config.toml
n_layer = 13
d_model = 384
n_head = 6
n_kv_head = 6
head_dim = 64
d_mlp = 1152
vocab_size = 4096
activation = "gelu"
norm = "layernorm"
norm_place = "pre"
norm_eps = 1e-05
positions = "rope"
rope_base = 37200.0
rope_fraction = 0.25
qk_norm = true
attn_scale = 0.143
bias = "all"
tie_embeddings = false
parallel_block = true
init = "normal"
init_std_qkv = 0.0703
init_std_o = 0.0
init_std_up = 0.0703
init_std_down = 0.0
optimizer = "muon_variant"
lr = 0.0105
lr_mult_qkv = 0.7
lr_mult_o = 1.48
lr_mult_up = 1.06
beta1 = 0.95
lr_head = 0.0105
warmup_steps = 57
schedule = "wsd"
decay_fraction = 0.825
decay_shape = "linear"
final_lr_fraction = 0.0
batch_tokens = 131072
seq_len = 1024
doc_mask = false
train_tokens = 1026000000
steps = 7828
dataset = "wikipedia_en"
MLP neurons of a small language model. Each row is named by its layer, matrix (up: input weights; down: output weights) and neuron, and shows model dimensions 224-351. Each number is 50 + 15 x the weight over its row's rms, rounded and kept within 0 to 99.
After each neuron's rows, "fires on" lists the tokens most often at its 100 highest values on Wikipedia text that the model never trained on.

L5.up1092:49 50 38 25 58 61 34 30 51 50 47 58 45 55 70 83 32 70 72 75 45 53 56 38 63 43 51 52 45 51 49 38 62 53 39 45 69 10 87 51 48 24 50 38 63 50 25 76 48 61 31 36 21 42 80 54 30 40 60 58 42 50 61 67 55 37 78 59 32 82 38 53 44 59 36 48 29 31 70 38 42 27 38 32 46 52 49 51 48 53 78 30 28 52 51 83 76 44 41 51 52 33 42 43 35 64 41 31 52 23 55 62 35 62 29 54 80 85 85 51 41 38 69 45 31 37 44 42
L5.down1092:25 63 49 25 55 60 48 25 64 47 36 42 55 69 57 72 46 46 42 31 59 50 41 53 52 60 47 74 27 25 61 17 35 18 39 31 41 58 62 74 65 48 43 79 32 67 53 50 39 39 50 44 38 60 57 67 80 54 55 42 47 57 49 26 43 24 66 69 57 61 58 44 98 34 46 36 52 38 56 51 38 31 32 57 46 54 41 40 49 46 58 87 66 50 71 68 48 55 34 63 33 65 47 45 49 66 30 62 56 47 47 35 49 26 41 38 69 42 40 30 27 49 17 29 39 75 51 59
fires on: "it", " of", "t", ", ", "if"

L4.up812:32 57 36 55 21 49 53 57 38 46 76 73 54 38 57 35 24 68 17 17 40 59 44 60 73 65 31 66 28 45 47 62 40 31 63 54 46 68 72 32 50 18 17 36 32 71 54 54 68 52 24 63 49 05 41 75 42 54 36 41 59 49 35 71 41 67 44 63 43 41 44 52 13 47 61 30 44 56 49 32 43 51 43 56 43 50 36 71 42 41 50 44 57 45 31 67 23 53 71 59 55 60 53 41 45 47 46 36 27 56 51 45 64 72 70 51 63 55 64 50 43 61 53 63 60 73 69 32
L4.down812:45 62 64 29 17 42 38 67 67 49 41 92 31 51 62 36 74 36 61 78 79 43 54 17 28 47 34 71 59 51 55 63 55 46 28 31 55 43 58 72 54 76 46 51 57 90 56 64 63 46 35 63 62 67 40 33 70 29 52 40 39 37 66 21 51 35 37 24 46 50 32 62 71 48 51 34 76 50 31 55 59 64 55 50 58 43 46 07 40 53 81 59 43 47 45 47 48 64 46 37 38 36 38 74 50 55 60 29 65 37 37 49 35 57 58 26 42 45 35 55 63 35 47 30 57 59 28 39
fires on: "b", "ch", "h", "iet", "an", "k"

L7.up484:56 37 81 17 46 64 24 45 51 49 45 47 56 50 45 67 27 50 52 53 56 33 44 58 61 62 64 70 36 53 13 28 13 47 55 55 47 44 80 44 27 15 39 34 60 64 47 49 58 30 49 48 50 47 37 61 37 53 36 51 37 54 38 53 46 58 59 68 46 49 51 61 38 64 39 43 43 51 58 56 44 65 47 77 60 61 70 45 76 65 38 56 74 42 35 77 28 33 65 18 57 55 51 51 53 55 40 28 48 60 34 35 54 74 56 65 68 54 66 47 62 38 48 54 92 56 42 45
L7.down484:67 64 45 66 72 44 38 14 39 52 68 68 51 47 69 48 62 42 30 55 48 54 31 64 41 48 45 43 35 44 55 43 50 64 39 55 49 39 49 66 48 31 52 42 30 54 66 67 46 43 54 58 66 44 43 56 74 44 53 72 67 63 47 49 35 49 68 31 52 59 50 67 19 31 54 78 52 39 80 49 75 48 45 51 60 63 62 71 53 26 63 62 55 29 46 51 70 48 28 49 60 58 48 30 50 55 41 39 63 56 49 60 39 49 37 51 61 57 51 41 64 19 58 51 41 31 75 41
fires on: "h", "al", "an", "ing", "ad", "un"

L5.up834:50 64 34 45 56 55 22 50 58 72 50 78 41 54 56 13 46 63 34 67 40 54 50 31 35 56 34 65 23 38 39 54 82 58 62 61 63 76 54 58 46 67 41 48 40 32 50 54 82 64 37 32 19 07 36 43 62 47 51 45 44 46 55 58 41 74 70 27 25 43 55 55 29 51 55 62 19 64 40 29 41 73 55 39 57 78 60 61 55 44 68 82 41 72 56 33 51 44 61 71 51 69 68 58 70 63 47 23 37 31 57 34 74 69 55 39 73 60 74 58 56 45 35 69 54 74 57 54
L5.down834:22 57 46 32 66 50 33 48 34 45 31 40 42 38 29 80 17 69 20 32 61 84 43 69 42 20 59 56 25 66 40 34 56 31 84 27 53 51 50 69 55 87 60 50 66 53 59 65 44 43 27 71 60 29 57 63 57 69 64 37 37 46 58 45 54 36 75 49 29 45 56 37 57 48 37 36 56 24 58 16 53 14 67 36 73 65 15 48 31 58 27 42 51 40 59 77 59 34 49 45 29 58 81 51 50 53 59 60 06 29 51 46 50 48 54 44 54 39 52 40 41 53 47 31 57 45 61 51
fires on: "al", "il", "ar", "ill", "an", "ch"

L2.up876:63 55 53 60 78 40 69 38 66 46 85 63 28 60 59 65 36 44 64 44 59 53 17 55 61 48 62 50 79 42 56 61 43 33 61 54 28 38 68 38 37 50 26 32 48 47 28 39 41 16 36 51 50 61 79 43 42 46 39 41 57 75 55 35 64 42 66 59 52 55 57 79 52 43 54 32 24 33 43 53 43 47 55 64 23 33 49 61 46 53 33 21 26 53 64 20 43 47 38 70 58 69 48 48 33 52 51 64 54 64 43 32 26 21 46 48 48 58 45 34 55 45 66 62 63 60 56 54
L2.down876:33 63 34 42 72 60 75 27 68 51 56 55 58 49 53 54 58 32 44 47 85 55 65 43 36 41 48 49 43 22 48 53 83 29 46 55 62 45 29 54 70 57 52 52 50 23 48 55 71 33 47 87 52 54 51 77 61 54 32 29 36 57 39 61 75 35 66 34 69 48 42 30 53 36 37 62 33 61 30 68 75 63 65 66 55 20 56 39 56 34 45 40 36 48 70 35 58 23 60 36 65 66 79 52 51 40 66 63 56 44 56 19 33 42 19 48 54 22 26 59 55 94 56 28 25 63 48 41
fires on: "|", " of", ",", "i,"

L7.up837:61 31 54 58 39 73 35 63 32 91 58 64 70 56 30 38 67 40 34 40 35 25 24 56 47 54 45 53 52 49 63 64 41 61 53 47 54 57 68 65 59 83 63 77 63 58 48 55 59 55 27 58 29 58 39 65 60 51 57 68 31 63 38 91 17 56 63 46 43 53 53 30 68 60 31 38 52 40 81 90 52 49 38 52 50 56 80 20 52 47 65 83 49 41 71 22 35 41 46 39 72 34 39 66 34 44 61 17 43 44 23 38 52 32 45 57 24 31 63 65 52 12 23 39 59 54 52 45
L7.down837:63 40 45 66 57 69 38 40 69 53 32 44 58 66 48 51 31 53 61 53 41 53 57 24 74 08 36 61 21 32 68 44 45 54 43 51 50 27 53 68 50 60 27 47 24 66 56 41 53 20 51 24 48 72 48 51 37 42 56 56 24 58 51 59 49 82 17 32 00 43 65 30 40 62 38 46 34 22 43 66 68 29 61 43 12 39 58 30 51 75 46 81 48 42 54 50 76 60 56 62 39 18 52 65 46 60 35 30 60 57 80 28 52 43 68 46 68 56 19 47 48 28 66 68 39 29 41 72
fires on: " f", " F", " March ", " January ", "-", "f"

L2.up313:57 22 65 49 71 61 51 55 93 49 48 45 35 56 81 34 74 42 58 46 57 67 31 58 32 42 30 80 70 53 37 49 59 86 54 66 39 47 22 65 22 45 55 43 44 68 77 43 58 43 30 43 39 47 39 59 21 57 57 41 59 37 59 53 58 56 19 41 45 43 55 60 74 55 44 45 71 32 36 71 41 31 67 47 73 61 54 37 58 42 48 42 40 52 45 34 60 53 29 41 63 76 37 23 33 37 37 45 20 29 51 24 44 55 45 40 66 57 35 44 69 29 83 53 69 61 46 61
L2.down313:49 51 56 60 38 62 56 53 62 25 52 49 65 56 48 53 53 39 87 64 46 63 43 57 50 34 56 49 33 49 27 72 32 91 27 53 49 64 42 41 38 73 55 62 64 50 78 51 47 66 22 72 49 91 42 42 29 43 75 27 37 57 45 62 58 34 68 44 36 38 55 26 61 42 38 58 41 40 64 36 45 59 23 39 59 72 42 83 81 51 48 38 10 51 66 63 23 60 61 59 54 86 78 36 22 49 51 37 47 52 62 78 72 70 50 24 25 58 26 60 48 40 68 56 37 40 37 43
fires on: " term", " award", " recogn", " Preceded", "and", " rank"

L4.up964:47 38 44 58 58 76 46 92 90 61 36 54 58 60 29 42 38 63 76 48 42 33 57 55 46 40 56 53 23 58 38 47 33 55 91 32 35 23 52 62 51 63 64 47 49 46 44 46 73 76 24 57 39 85 37 60 25 70 46 32 41 73 70 35 21 37 55 75 54 56 38 59 41 54 49 53 43 42 33 63 33 84 55 69 53 86 51 56 61 53 52 52 78 61 40 37 56 68 41 69 30 56 45 56 54 64 70 53 48 52 41 29 49 60 41 40 47 75 49 56 54 83 66 56 27 57 39 81
L4.down964:44 11 58 58 52 68 51 61 40 41 27 31 36 31 32 69 22 47 49 29 68 57 37 67 62 52 60 35 41 67 53 49 73 53 69 36 61 31 23 51 43 59 72 52 56 40 51 33 62 54 40 48 40 63 56 48 46 50 66 79 51 61 60 64 64 53 53 46 32 83 47 45 00 30 30 64 48 76 20 46 35 20 52 33 52 61 69 35 69 55 10 48 36 63 39 61 76 23 42 34 34 50 20 52 48 42 32 37 47 25 57 43 42 76 37 51 45 42 52 70 36 25 30 69 49 52 53 45
fires on: " ==", "==", "===", " ==="

L9.up358:75 36 61 73 28 69 50 66 20 52 72 52 45 25 21 41 44 31 75 47 47 52 34 53 48 48 59 43 51 59 67 39 46 59 57 69 14 41 50 31 36 69 44 32 51 46 49 68 43 49 25 61 29 75 38 58 62 53 45 61 28 61 06 75 48 32 47 47 54 69 45 53 53 72 46 50 51 44 43 38 48 25 55 46 20 47 40 48 23 40 38 67 51 57 35 34 25 60 55 47 44 35 84 36 41 36 51 55 48 56 60 55 41 56 42 52 39 35 32 55 32 20 50 47 77 50 58 40
L9.down358:45 51 33 22 24 64 64 44 40 40 38 26 67 67 46 38 20 63 64 35 56 43 64 53 51 27 44 37 45 64 36 47 48 41 55 28 65 77 18 42 67 67 64 62 54 33 68 43 56 39 35 39 39 35 59 50 59 79 64 52 45 28 49 50 59 77 60 63 41 45 60 22 99 55 36 57 51 30 53 50 46 40 35 48 74 51 61 40 25 61 49 57 66 49 60 53 43 47 61 39 59 43 47 54 35 43 53 53 71 61 38 49 92 35 48 21 60 46 60 78 91 55 52 53 18 48 50 59
fires on: " F", " f", " most", " var", " rec", " review"

L4.up100:52 29 24 66 70 56 37 77 56 89 40 23 52 33 72 34 64 49 36 52 52 56 43 63 55 66 24 74 45 53 49 57 31 66 61 33 42 60 47 65 41 55 53 51 63 69 49 15 48 99 41 69 36 42 34 59 51 45 46 31 60 68 69 35 27 55 63 54 77 38 54 68 24 50 26 42 60 52 47 62 25 40 27 49 19 38 55 56 84 24 65 59 73 71 44 32 67 63 22 45 16 29 67 52 71 63 62 58 75 71 67 66 52 68 73 34 63 43 52 48 64 68 26 23 59 67 74 58
L4.down100:60 45 58 51 66 55 51 46 62 48 47 44 47 28 47 55 53 33 36 64 67 46 28 54 66 47 52 59 58 59 38 32 71 49 51 48 40 59 52 23 40 43 74 64 50 42 54 41 61 54 61 58 42 52 65 42 42 88 54 49 49 83 35 54 49 33 56 48 59 52 49 46 00 54 54 63 66 40 64 56 26 53 42 77 46 46 54 31 51 48 49 44 34 48 56 57 67 67 46 55 31 41 67 33 38 48 34 40 60 46 40 30 29 47 50 52 43 44 42 31 50 51 56 58 72 51 65 36
fires on: "==", " =="

L4.up1061:80 55 33 60 51 40 50 22 58 56 43 21 32 79 58 67 59 33 48 29 55 58 29 68 29 39 39 79 43 61 65 52 38 56 81 66 51 25 52 54 16 45 53 61 75 38 60 60 56 22 58 77 40 52 48 63 54 12 62 64 34 46 50 17 42 47 67 55 58 63 53 68 63 28 39 45 34 45 40 51 66 29 70 48 39 13 53 39 16 33 29 46 69 42 55 42 91 21 37 56 68 49 46 49 33 28 50 64 52 66 45 43 40 18 52 49 62 72 77 56 57 66 49 52 66 28 50 41
L4.down1061:46 45 43 55 41 65 62 47 62 33 60 54 54 57 86 71 50 41 48 56 61 28 26 23 53 44 74 62 54 30 51 23 50 37 38 50 45 40 68 45 64 49 68 73 43 50 52 41 34 44 40 54 55 84 46 81 47 67 39 29 68 44 56 43 65 33 43 44 67 87 46 39 31 48 50 64 37 63 47 38 46 32 57 42 53 40 33 58 64 63 39 33 92 70 17 18 53 51 68 40 49 74 59 28 35 36 32 69 45 32 54 56 41 19 69 54 41 21 37 39 56 37 22 38 61 53 39 78
fires on: " of", "y", ",", "ad"

L2.up816:68 72 47 43 63 61 39 34 34 25 48 69 50 51 51 56 39 47 61 41 35 38 41 26 33 35 44 54 65 63 42 53 65 79 38 46 40 33 62 34 60 39 33 72 56 49 46 77 42 71 35 45 50 69 55 58 33 43 67 33 57 61 49 50 46 54 72 47 59 40 27 44 54 42 43 55 64 41 73 45 38 39 50 21 66 77 61 69 45 56 43 35 46 46 53 51 42 69 64 18 77 75 20 77 55 67 36 69 53 58 47 71 79 32 34 19 53 65 86 55 71 51 53 30 53 32 52 34
L2.down816:56 24 67 55 35 36 50 39 38 71 31 37 51 29 46 34 65 30 57 38 43 67 29 57 49 63 39 58 40 53 73 42 59 42 64 55 27 35 56 31 20 47 45 52 50 32 47 60 44 35 54 40 63 72 53 47 41 67 45 23 50 54 21 62 60 38 50 61 47 65 40 53 79 37 55 59 20 68 40 30 55 57 51 53 47 40 56 63 57 45 70 69 56 72 60 40 89 36 37 64 46 33 59 42 27 45 46 68 49 51 35 47 27 57 43 46 50 57 63 50 65 62 47 48 63 75 59 56
fires on: "ence", "ud", " of", "gram", "if", "ent"